config.yaml
n_layer: 10
d_model: 576
n_head: 9
n_kv_head: 3
head_dim: 64
d_mlp: 2304
vocab_size: 32768
activation: "swiglu"
norm: "rmsnorm"
norm_place: "pre"
norm_eps: 1e-05
positions: "rope"
rope_base: 35400.0
rope_fraction: 1.0
qk_norm: false
attn_scale: 0.125
bias: "none"
tie_embeddings: false
parallel_block: false
init: "uniform"
init_std_qkv: 0.0547
init_std_o: 0.0122
init_std_up: 0.0547
init_std_down: 0.00612
optimizer: "laprop"
lr: 0.000807
beta1: 0.9
beta2: 0.95
weight_decay: 0.2
lr_head: 0.00622
grad_clip: 2.0
warmup_steps: 245
schedule: "wsd"
decay_fraction: 0.857
decay_shape: "linear"
final_lr_fraction: 0.05
batch_tokens: 65536
seq_len: 1024
doc_mask: false
train_tokens: 540300000
steps: 8245
dataset: "wikipedia_en"
MLP neurons of a small language model. Each row is named by its layer, matrix (down: output weights) and neuron, and shows model dimensions 192-287. Each number is 50 + 10 x the weight over its row's rms, rounded and kept within 0 to 99. A neuron's up and down rows have the sign that makes its largest values positive.
A block is one neuron, or neurons of one layer that tend to fire together. After each block is what it responds to, as a language model described it from the Wikipedia text at the highest values.

L2.down474:36 55 53 42 69 40 34 62 49 51 40 47 35 47 62 41 60 57 60 39 53 55 39 51 54 59 37 53 48 47 72 56 63 59 42 58 58 60 56 45 52 35 62 54 57 38 42 54 67 56 57 61 42 54 36 47 55 48 47 45 40 55 49 50 58 35 64 44 33 61 57 50 42 54 37 51 65 52 50 35 62 49 65 50 54 62 58 36 33 48 43 35 51 57 43 36
L2.down737:56 61 44 50 54 45 55 57 55 60 39 42 45 60 54 51 52 55 58 49 50 61 60 61 55 39 35 48 43 64 52 45 41 63 49 53 49 54 50 41 44 52 44 54 69 43 54 50 46 59 54 49 52 64 44 39 57 55 46 56 44 50 45 52 39 37 62 36 62 48 67 35 57 51 49 35 45 53 43 48 65 41 65 54 52 41 46 44 44 45 49 40 50 43 58 57
L2.down1030:48 59 45 46 58 54 48 52 56 42 61 68 55 52 65 38 53 61 37 51 46 44 48 36 51 48 41 42 66 30 60 42 46 47 56 48 41 58 51 61 43 37 78 47 44 51 48 58 42 42 66 66 45 49 58 33 48 56 58 51 52 53 62 58 59 41 52 46 49 52 40 49 49 77 37 47 55 36 44 44 58 55 50 40 51 45 48 45 51 50 46 54 49 59 58 68
L2.down1072:42 66 38 36 49 44 56 61 51 31 54 57 26 52 59 60 48 47 50 42 59 57 36 46 52 52 33 46 48 49 61 47 67 57 61 30 52 62 49 61 68 63 39 46 54 42 38 48 67 61 54 55 50 52 39 60 29 48 58 43 53 51 60 51 47 56 59 46 37 36 44 71 35 57 49 52 82 47 68 46 42 70 56 48 67 52 33 65 52 66 32 52 53 53 54 47
L2.down1127:54 51 40 48 41 32 38 52 54 43 65 55 64 59 57 71 53 58 60 39 60 41 44 44 54 49 56 52 54 37 56 46 52 49 59 49 35 54 51 55 71 39 55 53 48 52 38 52 63 65 59 63 44 62 52 59 49 51 39 53 61 54 49 48 33 43 67 55 63 55 66 52 53 45 51 76 60 49 56 69 46 49 56 55 61 56 41 44 57 44 48 48 43 55 56 55
L2.down1186:55 51 47 29 67 50 41 41 44 50 34 71 35 49 68 59 61 40 72 52 62 69 46 55 58 45 45 50 58 59 53 53 58 42 51 52 73 54 51 48 44 40 51 49 55 55 67 55 61 42 68 41 43 56 38 51 53 47 55 53 47 60 48 57 42 27 46 45 31 52 56 54 53 55 33 61 52 47 43 43 63 57 55 57 51 48 56 48 45 36 45 20 57 54 50 49
L2.down1772:49 41 52 46 61 57 37 44 76 60 59 51 51 44 62 46 57 82 47 50 65 60 41 48 62 52 46 52 48 42 69 51 59 46 44 50 51 62 48 47 52 43 57 47 42 51 50 58 47 49 60 58 49 49 28 64 43 52 39 54 32 35 51 61 45 33 61 47 40 46 58 57 44 62 54 56 36 44 54 49 44 47 54 53 66 43 54 47 47 35 60 33 61 38 31 62
L2.down2071:31 61 50 44 40 67 52 54 47 44 48 48 53 56 66 56 61 59 46 61 69 54 35 52 60 42 34 48 45 61 65 53 56 38 49 51 40 51 53 54 54 42 40 62 53 36 42 43 58 46 38 50 47 47 50 49 43 73 45 47 54 42 55 58 56 36 53 37 37 60 41 50 40 60 50 66 71 52 47 48 56 46 55 55 43 50 50 41 47 51 57 47 50 41 57 45
Description: Place-name head nouns

L3.down603:26 42 53 29 50 49 44 44 47 74 58 35 62 56 42 44 71 53 75 34 57 54 38 41 68 39 52 68 45 56 65 50 46 56 62 58 37 48 65 42 46 38 50 52 66 57 44 38 50 46 51 54 62 41 52 40 60 59 40 62 56 62 51 41 39 41 44 71 59 47 61 54 44 60 53 56 38 59 49 50 49 41 49 36 59 63 54 35 41 50 41 49 48 50 49 46
L3.down1040:45 53 46 55 38 43 63 50 34 50 22 45 21 39 60 69 62 49 59 42 40 60 47 52 59 50 60 42 40 52 45 50 68 54 51 57 35 42 59 51 41 54 39 47 45 40 51 62 72 51 58 45 57 56 54 64 65 59 62 49 45 56 46 32 52 71 42 47 39 44 68 57 33 42 53 59 57 45 29 46 53 42 61 60 65 55 47 52 51 53 41 40 43 56 47 42
L3.down1116:66 45 44 46 43 42 44 38 28 53 34 48 63 56 57 53 68 56 66 53 41 48 34 55 67 58 48 38 45 49 46 66 36 65 63 48 40 45 51 55 50 59 51 54 48 72 42 49 47 56 48 44 69 40 47 62 54 46 60 65 46 51 21 52 43 60 49 49 51 48 50 50 48 65 45 56 58 64 50 64 46 70 48 48 49 43 35 49 51 56 50 32 60 65 54 42
L3.down1316:46 58 43 64 58 52 47 61 54 42 38 52 35 49 38 59 45 42 52 61 33 66 42 48 50 25 51 73 33 65 45 44 49 62 63 60 51 40 63 44 47 59 39 50 55 54 50 50 53 69 63 44 60 52 57 33 64 63 42 45 50 54 45 40 33 57 50 53 42 50 48 51 67 36 53 39 46 60 33 63 50 49 56 47 52 34 51 60 51 62 56 27 51 53 60 44
L3.down1461:51 57 52 44 40 47 47 50 46 48 33 61 49 58 60 45 51 69 61 52 57 65 47 60 54 42 50 51 49 64 63 50 45 63 65 46 49 49 55 52 69 44 33 59 43 44 48 60 37 41 52 66 77 41 58 57 46 42 55 38 45 57 39 52 56 60 61 54 45 53 57 47 53 57 52 56 61 51 38 55 46 50 59 46 53 52 30 51 36 36 54 32 45 54 69 49
L3.down1504:47 40 38 50 47 40 59 50 49 45 48 56 60 56 66 46 55 63 63 78 55 52 47 36 39 55 51 42 64 42 48 63 46 64 74 50 48 42 46 51 57 49 45 74 43 69 57 65 41 50 42 51 57 58 61 40 51 48 39 51 40 62 36 39 39 53 63 48 61 44 39 64 43 54 42 48 48 48 62 57 30 54 34 39 56 51 32 54 58 52 56 54 74 43 66 40
L3.down1571:41 63 49 65 45 46 54 58 44 53 52 76 36 45 54 42 52 59 46 62 59 49 36 62 48 56 49 60 53 55 39 49 55 56 55 56 65 46 59 55 52 71 51 49 48 54 66 48 34 47 45 39 73 40 45 63 49 57 66 60 35 47 60 64 39 55 47 49 65 40 65 56 46 58 56 55 47 52 51 47 49 56 61 50 57 61 43 51 60 53 40 44 52 58 47 67
L3.down2217:47 47 37 55 63 45 44 39 41 64 32 56 57 46 57 54 61 59 58 57 57 47 38 55 46 53 52 33 35 62 52 58 36 55 46 51 46 51 50 58 48 62 66 60 44 49 43 53 48 45 45 60 56 57 40 66 40 53 54 54 43 64 40 63 29 58 47 44 36 46 48 52 64 42 51 55 71 59 52 55 53 57 50 44 48 51 43 46 38 55 42 19 43 46 45 43
Description: Female given names

L6.down372:57 47 68 31 53 39 38 51 36 53 40 42 53 47 49 54 50 55 51 41 53 59 51 25 47 47 48 44 50 54 56 51 53 56 56 67 49 30 61 50 39 45 44 45 40 67 40 42 61 52 44 54 50 67 58 47 57 47 51 52 59 43 53 17 46 31 58 59 56 56 56 49 61 58 52 49 37 42 65 44 47 56 61 43 58 56 57 48 61 55 55 46 44 55 49 44
Description: Generic action verbs

L3.down295:42 37 36 54 37 44 32 46 52 34 61 63 53 35 38 51 44 42 57 39 46 51 52 63 39 63 56 70 65 57 52 61 50 44 61 50 45 51 69 46 60 65 61 47 46 51 44 35 46 56 51 49 53 53 50 65 50 41 50 43 41 53 47 41 51 57 50 43 42 52 51 43 37 49 58 67 48 44 48 47 45 45 69 38 41 51 40 42 54 40 51 39 37 42 37 59
L3.down703:79 39 59 59 25 34 37 54 21 53 64 60 52 46 37 41 48 41 56 47 43 40 55 63 65 62 58 55 47 50 44 57 46 35 43 52 63 43 67 51 37 73 56 62 37 52 59 54 39 52 60 42 48 47 48 59 52 24 43 46 59 62 60 43 50 54 43 41 62 55 49 48 57 54 51 56 53 39 40 64 54 51 52 30 56 39 55 62 63 39 58 50 44 50 45 45
L3.down1085:54 25 62 57 59 31 54 71 27 56 63 44 53 31 38 41 54 49 53 28 40 34 51 55 48 61 52 54 40 51 51 40 36 27 55 45 64 53 41 54 37 55 72 47 37 39 46 39 43 58 51 47 55 55 43 52 50 36 53 65 37 58 70 58 52 37 46 38 50 53 52 41 46 48 52 61 48 33 41 49 60 50 43 37 28 42 66 47 60 50 48 61 39 57 45 63
L3.down1534:55 48 30 50 50 53 29 49 52 50 58 66 32 44 44 59 42 47 59 43 59 34 36 61 52 60 47 57 60 57 60 48 47 51 39 54 71 38 51 46 57 45 74 45 44 48 58 42 46 45 50 51 50 43 49 73 56 57 58 52 39 44 40 63 47 41 44 29 45 43 39 51 30 50 60 64 66 52 64 52 58 44 61 37 57 32 49 55 55 43 50 39 40 48 45 59
L3.down1585:45 59 55 41 46 51 49 57 47 51 40 38 43 44 50 54 64 47 62 52 49 58 48 36 43 53 50 52 51 55 46 51 64 42 48 54 43 51 36 50 32 30 62 45 33 52 26 58 39 52 53 51 64 58 54 35 43 48 51 44 62 46 46 51 68 28 52 36 58 53 52 46 78 54 36 43 49 42 34 37 47 45 53 45 45 57 57 55 39 53 50 66 54 45 55 54
L3.down2100:49 33 57 44 51 56 38 68 37 57 67 43 60 39 50 50 39 46 57 33 34 48 49 62 52 53 57 54 56 53 51 48 47 44 42 47 53 52 53 28 48 38 61 39 31 52 62 39 40 53 47 50 58 51 60 49 51 49 47 48 48 58 61 56 52 45 39 45 49 60 35 44 57 51 57 58 52 35 47 52 50 57 45 36 36 42 43 50 61 58 50 55 38 47 46 62
L3.down2176:66 46 49 62 39 26 26 63 43 45 67 56 51 53 45 54 60 48 52 51 37 28 64 49 47 59 61 67 53 61 55 51 63 34 44 49 61 41 61 44 40 54 61 54 36 31 32 44 32 57 58 29 69 42 54 63 44 41 61 51 34 60 49 39 57 50 47 43 47 55 52 36 35 51 60 66 51 40 32 47 52 44 50 33 25 38 44 43 51 51 60 51 32 60 43 55
L3.down2303:50 25 45 47 39 54 49 63 30 43 67 62 42 36 41 50 51 43 50 48 60 40 51 60 57 68 53 72 58 61 46 53 47 44 69 60 54 50 61 45 55 66 69 44 48 49 56 42 37 42 41 52 51 59 54 73 37 47 68 30 44 55 59 49 42 52 45 41 42 49 56 54 47 53 61 51 48 47 57 51 49 54 56 45 40 42 49 56 55 55 51 47 38 57 50 54
Description: Hyphen joining compound parts

L2.down331:59 34 53 65 50 42 34 54 37 63 37 55 54 40 66 55 59 62 51 47 48 46 42 63 53 55 56 46 54 47 59 56 35 71 69 49 48 47 55 63 54 55 47 48 44 47 36 46 34 55 55 52 63 50 55 53 50 55 50 60 54 57 30 51 47 58 46 60 33 51 51 47 47 54 44 59 51 56 49 44 41 47 45 55 54 55 47 41 52 54 48 42 66 46 51 51
L2.down459:59 38 52 54 53 52 32 41 40 44 53 57 57 39 57 57 50 53 59 73 46 46 55 45 41 49 50 43 45 66 66 54 45 79 49 42 57 51 58 62 49 69 52 58 64 50 22 39 36 45 48 54 47 49 59 50 38 36 50 39 55 52 41 41 28 37 54 47 44 45 54 50 52 48 46 57 69 51 54 69 49 54 44 41 48 47 37 65 54 50 50 28 52 51 43 45
L2.down612:59 55 36 58 42 50 49 52 41 46 37 60 44 46 60 52 51 63 60 52 51 57 48 47 49 45 57 34 40 38 52 53 42 63 72 42 61 46 67 61 54 57 43 65 61 47 47 37 60 58 55 47 50 53 51 57 41 47 53 53 44 64 43 43 43 53 36 61 43 47 65 48 43 46 40 60 38 43 53 53 42 60 61 58 63 56 37 43 48 56 52 39 55 59 54 45
L2.down894:48 45 49 65 48 38 34 49 46 36 44 58 59 48 47 42 64 45 67 45 42 50 42 55 44 55 49 43 43 60 54 55 42 63 41 43 67 44 71 62 45 55 51 48 78 46 63 39 69 61 72 42 53 50 48 42 58 52 53 64 49 36 29 41 38 49 54 56 40 60 52 59 19 28 30 48 57 59 57 55 41 66 41 28 61 42 40 44 55 52 57 29 59 47 58 38
L2.down1009:60 43 42 39 47 43 34 39 23 48 53 56 50 52 42 55 38 59 67 58 45 51 46 57 55 50 48 35 36 51 33 69 28 50 35 45 33 57 51 45 53 48 54 46 65 47 52 56 53 58 67 63 44 54 52 38 45 51 43 58 44 58 39 51 52 67 50 55 58 40 50 63 47 57 37 57 55 53 60 45 32 50 51 55 60 49 33 44 41 45 37 48 69 51 55 42
L2.down1473:62 40 47 48 48 57 31 42 39 66 40 58 52 49 49 64 60 72 49 55 41 52 37 56 64 40 65 51 58 38 54 56 21 51 60 47 57 50 55 43 50 62 37 49 50 54 53 36 77 36 54 52 55 40 57 56 38 51 53 47 53 45 35 45 53 50 43 55 47 45 71 48 49 47 40 71 51 56 39 57 41 68 60 58 64 47 61 47 62 58 47 35 68 48 34 47
L2.down1487:60 41 35 56 55 46 51 45 35 49 51 61 62 49 65 52 58 64 65 64 48 46 32 52 60 50 46 36 46 57 54 71 27 72 56 49 51 56 50 54 51 59 55 46 73 47 57 49 60 50 49 53 48 54 59 61 53 53 60 52 54 56 33 50 29 66 50 59 57 48 54 56 53 39 43 43 55 61 62 63 44 64 46 63 57 53 34 47 51 58 45 31 74 52 55 40
L2.down2136:80 57 38 56 39 54 53 46 41 64 50 58 48 45 57 48 51 61 57 60 45 58 42 56 37 49 43 37 54 58 55 64 54 46 46 39 42 59 53 74 63 46 45 51 71 55 48 66 54 74 37 48 57 68 50 60 49 67 65 49 36 38 41 25 48 51 41 49 44 44 61 61 52 50 43 58 41 46 48 69 35 63 49 56 52 45 38 49 48 60 54 44 48 54 57 38
Description: Personal first names

L6.down1280:47 33 52 36 56 41 52 46 63 40 52 39 40 61 57 59 52 83 59 57 50 47 54 56 71 50 40 66 60 60 59 50 51 41 58 42 51 22 48 65 39 48 64 40 49 18 59 49 48 58 47 41 60 57 39 45 35 60 60 43 64 56 56 47 58 51 30 50 40 42 42 46 53 61 53 51 54 54 70 45 48 41 42 53 59 59 37 39 52 47 45 79 41 48 52 41
Description: Female subject, marriage

L6.down878:63 62 63 47 68 41 42 34 56 38 45 47 45 46 48 52 42 50 40 43 72 47 51 61 37 39 46 36 69 41 53 56 46 66 44 54 49 53 61 51 57 41 50 34 43 55 50 64 51 38 50 49 60 53 45 57 46 55 46 56 50 53 52 62 39 33 67 60 36 58 38 53 51 53 41 50 52 41 40 64 54 43 39 30 57 38 31 55 54 39 53 52 41 37 33 28
Description: Arts and architecture nouns

L3.down209:50 25 58 51 79 49 42 57 65 57 68 42 37 55 51 44 45 62 35 59 51 59 44 47 73 44 68 51 70 54 76 44 63 57 23 47 58 46 53 54 52 47 33 60 50 55 50 43 56 49 55 46 36 43 49 51 34 45 54 58 36 49 52 57 42 49 44 37 49 52 64 43 44 36 36 58 46 40 43 48 61 38 53 54 39 48 54 38 55 55 59 42 44 49 35 48
L3.down1410:43 35 56 30 53 49 53 56 61 35 71 44 62 47 54 51 58 60 59 48 53 50 41 55 69 40 41 63 49 39 67 64 49 32 73 44 55 72 64 59 52 48 65 28 58 47 38 50 54 46 64 52 49 49 32 58 48 57 57 46 50 50 45 43 46 55 31 30 48 66 67 63 47 61 33 59 51 43 56 53 47 47 56 37 56 42 57 39 60 35 41 50 67 30 51 41
L3.down1565:49 60 61 40 57 54 55 58 52 62 67 44 64 48 55 47 53 57 37 49 49 46 46 38 43 38 51 47 59 45 48 45 46 41 36 48 26 71 42 55 36 51 56 53 47 41 38 54 46 60 54 45 41 47 46 50 61 57 53 63 54 46 53 55 24 51 53 53 36 54 67 49 46 47 63 44 53 65 46 64 52 40 65 37 43 58 49 51 42 46 43 52 50 46 66 54
L3.down1677:48 58 56 52 57 49 37 48 45 61 38 53 40 49 57 52 70 46 40 58 47 58 48 42 52 50 50 57 69 46 77 45 59 49 40 46 49 48 48 65 42 40 50 63 52 59 42 43 55 41 48 35 52 58 45 59 48 65 56 47 29 32 54 57 52 31 58 41 33 48 47 44 51 49 40 61 58 52 40 44 62 34 48 42 53 55 58 43 44 53 65 47 46 55 62 43
L3.down1784:64 52 28 44 68 37 36 51 36 29 42 46 45 43 63 54 65 56 53 44 54 52 38 61 45 61 38 54 36 52 66 47 59 61 49 40 56 48 58 59 60 49 48 39 48 35 56 50 61 52 60 60 58 50 58 52 43 53 42 48 59 56 43 65 71 55 62 48 37 50 70 51 54 48 57 55 66 58 47 53 57 40 50 46 66 52 43 53 44 51 44 45 60 55 52 50
L3.down2006:57 35 52 36 64 54 53 55 56 50 33 74 37 52 58 44 31 57 50 54 62 42 56 71 54 70 29 52 49 49 65 51 49 55 62 47 53 22 65 52 66 43 41 42 35 51 58 44 42 58 65 48 32 54 52 66 60 37 51 39 34 67 39 45 45 67 52 46 51 52 49 43 48 58 47 38 56 55 51 33 59 50 58 36 55 61 57 56 37 49 35 62 62 67 48 52
L3.down2137:53 43 37 30 53 36 40 35 57 49 60 51 47 38 59 52 55 64 42 67 42 56 57 57 41 57 52 41 35 39 64 48 64 64 46 56 56 60 66 52 58 48 53 52 46 58 53 61 68 57 44 44 46 56 54 35 79 51 44 55 55 59 44 65 72 59 53 45 27 39 58 44 60 57 54 49 59 41 44 53 39 47 41 63 52 61 32 40 55 49 45 44 46 54 52 56
L3.down2199:58 71 50 57 63 35 35 64 49 34 31 43 42 56 52 58 45 22 57 46 49 70 39 74 55 52 43 47 60 53 39 47 56 28 47 60 63 54 64 48 36 60 50 46 63 44 62 53 52 51 54 32 63 41 43 73 58 48 67 23 44 42 39 53 44 39 41 49 20 41 34 59 47 46 52 39 54 48 46 53 57 43 51 47 33 32 45 61 36 53 57 44 57 49 52 64
Description: Building and structure nouns

L2.down141:49 35 38 57 46 40 55 41 45 48 62 62 45 36 52 35 52 38 52 34 33 39 46 62 53 51 35 46 42 32 51 54 50 55 44 47 57 67 63 21 81 43 46 60 23 40 60 50 60 46 40 39 60 48 50 46 59 32 40 69 40 48 57 53 55 54 52 55 43 50 64 67 39 62 47 45 44 52 48 51 44 50 73 38 47 53 53 33 48 55 41 49 57 33 46 59
L2.down380:40 23 49 59 41 38 58 59 45 48 68 59 42 47 44 45 35 52 56 46 49 36 35 55 55 67 52 67 49 59 49 52 49 52 62 54 39 48 75 48 53 49 46 57 28 50 48 38 48 48 54 42 52 51 52 59 58 34 53 54 40 41 68 48 56 57 46 45 47 44 51 50 51 47 47 58 58 43 54 54 47 44 64 40 30 46 54 50 55 52 48 52 45 53 52 57
L2.down444:38 41 35 28 46 44 46 56 45 45 57 47 47 44 38 43 48 52 68 57 55 51 50 55 64 50 63 76 46 61 43 60 56 50 45 71 46 55 70 37 58 62 61 57 35 48 43 50 54 53 48 44 41 48 67 56 57 38 52 43 52 50 77 59 61 70 61 44 42 40 57 76 58 28 41 62 53 51 53 52 33 38 74 41 45 65 45 60 43 46 23 59 55 59 53 70
L2.down902:37 32 39 55 43 51 55 63 47 42 68 49 55 51 39 33 51 49 56 38 27 43 50 58 44 60 61 70 52 53 59 56 38 46 61 66 50 50 59 34 39 58 66 48 39 61 56 33 45 38 35 47 46 63 55 55 55 43 44 58 45 43 58 50 55 60 47 32 57 42 64 58 50 46 45 64 52 36 57 52 54 45 53 46 36 45 55 48 56 47 39 52 38 49 44 58
L2.down1201:55 51 50 52 34 38 51 63 34 71 65 67 38 46 59 45 38 57 53 42 50 28 54 61 51 63 53 50 50 49 46 61 54 43 47 61 47 33 39 45 53 64 54 58 38 47 54 35 63 40 48 49 55 47 53 64 57 37 58 68 49 40 54 53 36 56 63 42 48 56 56 58 62 54 54 68 44 38 49 34 64 49 77 52 40 41 47 38 60 42 56 37 53 66 55 57
L2.down1465:41 36 38 54 40 39 54 62 33 39 65 59 38 38 40 38 44 48 58 35 49 40 50 55 46 69 54 72 44 56 49 59 51 35 60 59 53 54 66 46 55 58 64 48 43 38 55 40 55 64 42 54 52 52 48 57 59 42 58 54 40 45 59 43 37 56 42 30 41 44 65 50 49 41 39 65 51 43 58 51 43 56 64 43 35 44 55 42 53 53 39 34 45 54 52 55
L2.down2199:35 41 38 54 43 50 51 46 39 50 53 62 55 34 29 35 47 49 49 58 60 30 51 47 41 67 50 58 38 50 47 70 42 45 48 67 30 53 65 45 52 57 56 47 54 60 65 32 67 46 58 35 49 44 49 41 55 48 63 58 52 44 68 62 42 63 43 41 40 57 56 45 39 54 40 49 61 37 69 42 42 43 50 54 49 67 64 41 61 56 48 56 54 44 52 58
L2.down2240:39 16 37 54 46 42 49 60 38 39 66 62 47 37 44 43 39 53 56 44 51 35 50 55 47 61 62 64 58 50 50 60 45 41 55 57 55 54 64 46 49 56 60 47 37 46 58 41 45 52 50 48 51 55 50 49 59 41 59 52 40 55 53 47 42 61 48 35 43 47 59 55 49 51 54 59 54 40 56 58 52 54 64 48 32 51 51 44 58 54 48 45 41 57 55 54
Description: Hyphens and dashes

L3.down86:57 64 52 53 55 55 58 62 62 45 43 50 52 51 49 58 36 56 48 43 57 65 38 48 38 38 44 47 48 53 42 36 55 41 48 40 51 55 57 45 48 47 32 66 59 49 56 70 46 53 39 63 54 54 41 61 47 63 61 37 43 38 31 62 67 49 57 43 32 52 53 37 56 43 54 56 65 62 68 45 48 41 53 62 51 53 32 56 65 54 71 54 54 58 47 44
L3.down594:52 58 65 41 44 63 48 52 49 36 57 42 31 65 29 51 64 66 58 29 49 54 59 59 50 41 60 55 49 47 70 38 50 50 60 55 46 64 64 52 51 50 57 50 62 48 56 26 50 44 42 43 59 59 53 59 48 45 46 37 58 41 48 45 33 53 59 40 38 59 55 36 54 44 46 45 49 47 41 37 45 36 54 31 37 41 58 54 48 50 62 25 51 54 54 57
L3.down650:47 40 52 52 73 65 52 60 50 57 36 39 58 61 32 50 47 63 61 43 40 42 39 53 56 56 64 60 46 49 57 40 54 49 45 69 50 70 39 68 43 49 48 49 60 39 43 27 66 58 38 52 56 62 58 38 60 57 39 62 42 42 44 39 39 30 65 50 66 36 54 47 42 56 57 54 47 46 49 53 44 43 68 53 48 62 51 41 62 45 51 65 56 51 48 27
L3.down1330:59 37 54 47 61 47 38 55 45 55 46 58 45 36 48 53 38 61 39 52 35 55 45 65 52 53 67 41 42 54 59 50 50 62 58 52 34 36 43 49 32 70 57 50 49 46 55 39 53 66 60 60 48 63 56 47 43 46 44 49 34 51 32 54 45 55 18 42 66 47 58 44 43 52 28 61 57 46 54 31 64 51 35 37 37 43 49 43 46 46 53 45 42 33 44 47
L3.down1349:27 36 50 53 63 42 51 59 60 53 45 45 35 62 59 61 62 51 56 49 55 57 41 66 55 38 41 63 56 59 63 55 53 47 54 41 48 59 61 53 33 66 46 52 67 45 50 37 62 45 59 47 55 47 39 51 54 67 40 36 46 39 36 56 54 64 45 45 37 47 49 38 36 34 30 59 84 50 28 28 50 42 40 41 50 38 50 54 48 48 57 12 45 43 47 62
L3.down1589:56 43 45 44 45 36 45 34 60 42 42 45 44 48 53 57 67 58 45 57 41 49 46 63 61 51 57 63 34 62 50 55 65 48 65 67 46 56 59 66 51 49 60 42 66 42 40 56 36 44 41 55 52 61 70 43 54 38 51 58 57 52 34 59 51 54 52 61 40 49 70 39 38 42 62 42 26 49 42 55 36 41 43 59 49 48 52 38 55 46 41 33 43 45 43 49
L3.down1694:52 41 47 55 59 43 45 56 49 55 51 42 48 52 44 56 52 43 58 37 54 51 43 50 67 42 48 51 44 27 51 62 59 48 50 51 45 64 65 54 53 65 48 61 64 33 53 37 48 40 40 47 69 36 64 61 50 58 57 55 45 58 16 53 46 47 43 50 43 47 53 56 36 32 50 43 44 59 51 69 53 64 43 68 53 36 37 46 50 64 44 36 53 54 52 30
L3.down1963:41 28 60 49 54 64 50 58 48 46 48 40 69 53 47 42 43 58 55 54 52 49 44 34 40 45 55 67 64 48 53 37 47 58 56 54 58 35 42 63 52 47 36 50 53 50 41 41 43 47 46 57 69 43 63 55 48 47 56 58 35 41 49 46 42 42 57 60 54 46 58 63 50 58 52 56 25 44 41 62 35 52 51 67 44 63 71 55 59 40 60 50 68 57 63 42
Description: Good- names; transfer verbs

L2.down470:68 60 51 47 39 36 57 59 52 48 41 56 48 59 49 67 49 50 56 43 58 47 46 53 32 61 45 59 63 37 52 43 58 54 52 69 32 38 57 69 61 45 43 43 64 49 45 65 53 55 53 41 37 52 41 46 51 54 55 35 43 35 50 45 57 51 54 42 48 49 65 43 76 46 51 55 51 46 48 46 49 52 50 52 45 56 39 51 53 45 61 39 65 50 62 50
L2.down1210:72 59 65 66 49 45 49 61 54 52 59 48 63 65 50 47 40 67 55 30 45 47 65 58 46 63 43 63 43 48 46 63 52 47 57 60 36 53 61 72 52 46 46 56 39 37 66 38 64 43 58 30 49 49 71 62 58 35 43 39 73 43 62 57 40 49 61 42 38 40 73 50 59 39 46 50 44 42 52 47 44 55 55 58 63 46 54 32 59 44 58 27 44 42 49 21
L2.down1241:48 66 52 47 55 52 51 44 40 52 60 51 37 50 56 52 40 69 68 43 36 34 46 64 39 47 44 51 35 53 50 64 60 55 49 53 43 49 57 60 63 37 58 59 54 53 38 46 51 52 57 36 46 53 47 49 51 34 47 48 44 47 41 37 47 38 62 54 35 59 72 58 72 40 43 52 53 57 54 50 35 62 62 50 53 59 67 25 43 52 52 42 61 40 75 44
L2.down1424:44 40 67 52 54 62 37 63 48 54 52 56 50 58 47 63 42 52 66 34 62 49 48 63 51 61 50 59 51 63 54 44 43 44 43 59 41 46 51 33 34 52 51 61 59 26 32 42 81 57 60 43 52 57 43 48 53 54 48 46 52 43 57 40 42 37 66 52 43 35 79 44 54 45 41 51 53 49 53 49 53 51 58 47 47 52 45 48 57 74 57 41 68 41 29 41
L2.down1480:51 57 54 55 55 50 36 50 39 48 40 54 35 46 43 65 54 44 77 24 35 57 54 36 63 46 56 65 34 45 41 56 41 48 32 53 32 43 49 52 45 54 56 61 56 30 44 48 68 67 60 47 51 39 58 26 59 45 48 45 48 44 54 43 41 34 50 46 49 48 56 55 54 35 49 57 52 48 39 48 51 63 56 65 44 44 50 49 42 59 41 35 60 41 59 39
L2.down1805:65 39 45 45 44 61 49 43 53 60 50 58 47 70 40 55 55 65 57 35 48 47 52 43 46 50 58 71 41 48 43 42 44 51 50 66 42 57 49 49 57 54 51 40 51 49 30 36 69 50 57 36 45 39 46 34 61 32 48 43 30 35 62 49 37 28 50 53 52 57 59 48 56 55 55 44 27 31 60 70 44 56 55 53 45 41 65 48 58 56 72 49 61 54 62 43
L2.down1901:54 52 54 50 63 59 42 52 65 51 54 44 59 61 51 70 52 60 62 46 40 57 35 56 44 55 52 55 42 62 41 46 58 56 43 68 49 50 51 68 30 52 47 60 59 28 39 42 71 80 53 40 48 37 49 39 39 41 50 39 65 30 55 44 51 41 38 49 62 50 59 49 61 20 41 34 49 59 56 44 51 66 49 54 53 56 67 56 44 43 52 38 69 42 71 41
L2.down2095:40 59 54 51 60 57 57 56 52 45 42 51 53 32 49 52 46 52 53 55 41 52 53 41 49 46 36 59 49 50 50 55 58 36 36 50 37 42 48 65 35 50 44 44 59 40 27 37 46 46 61 52 60 60 47 47 57 40 42 43 25 43 51 26 52 69 51 38 54 56 66 46 58 47 41 44 65 62 48 62 35 42 39 47 63 39 40 37 39 53 46 21 53 61 58 47
Description: Light-verb phrase heads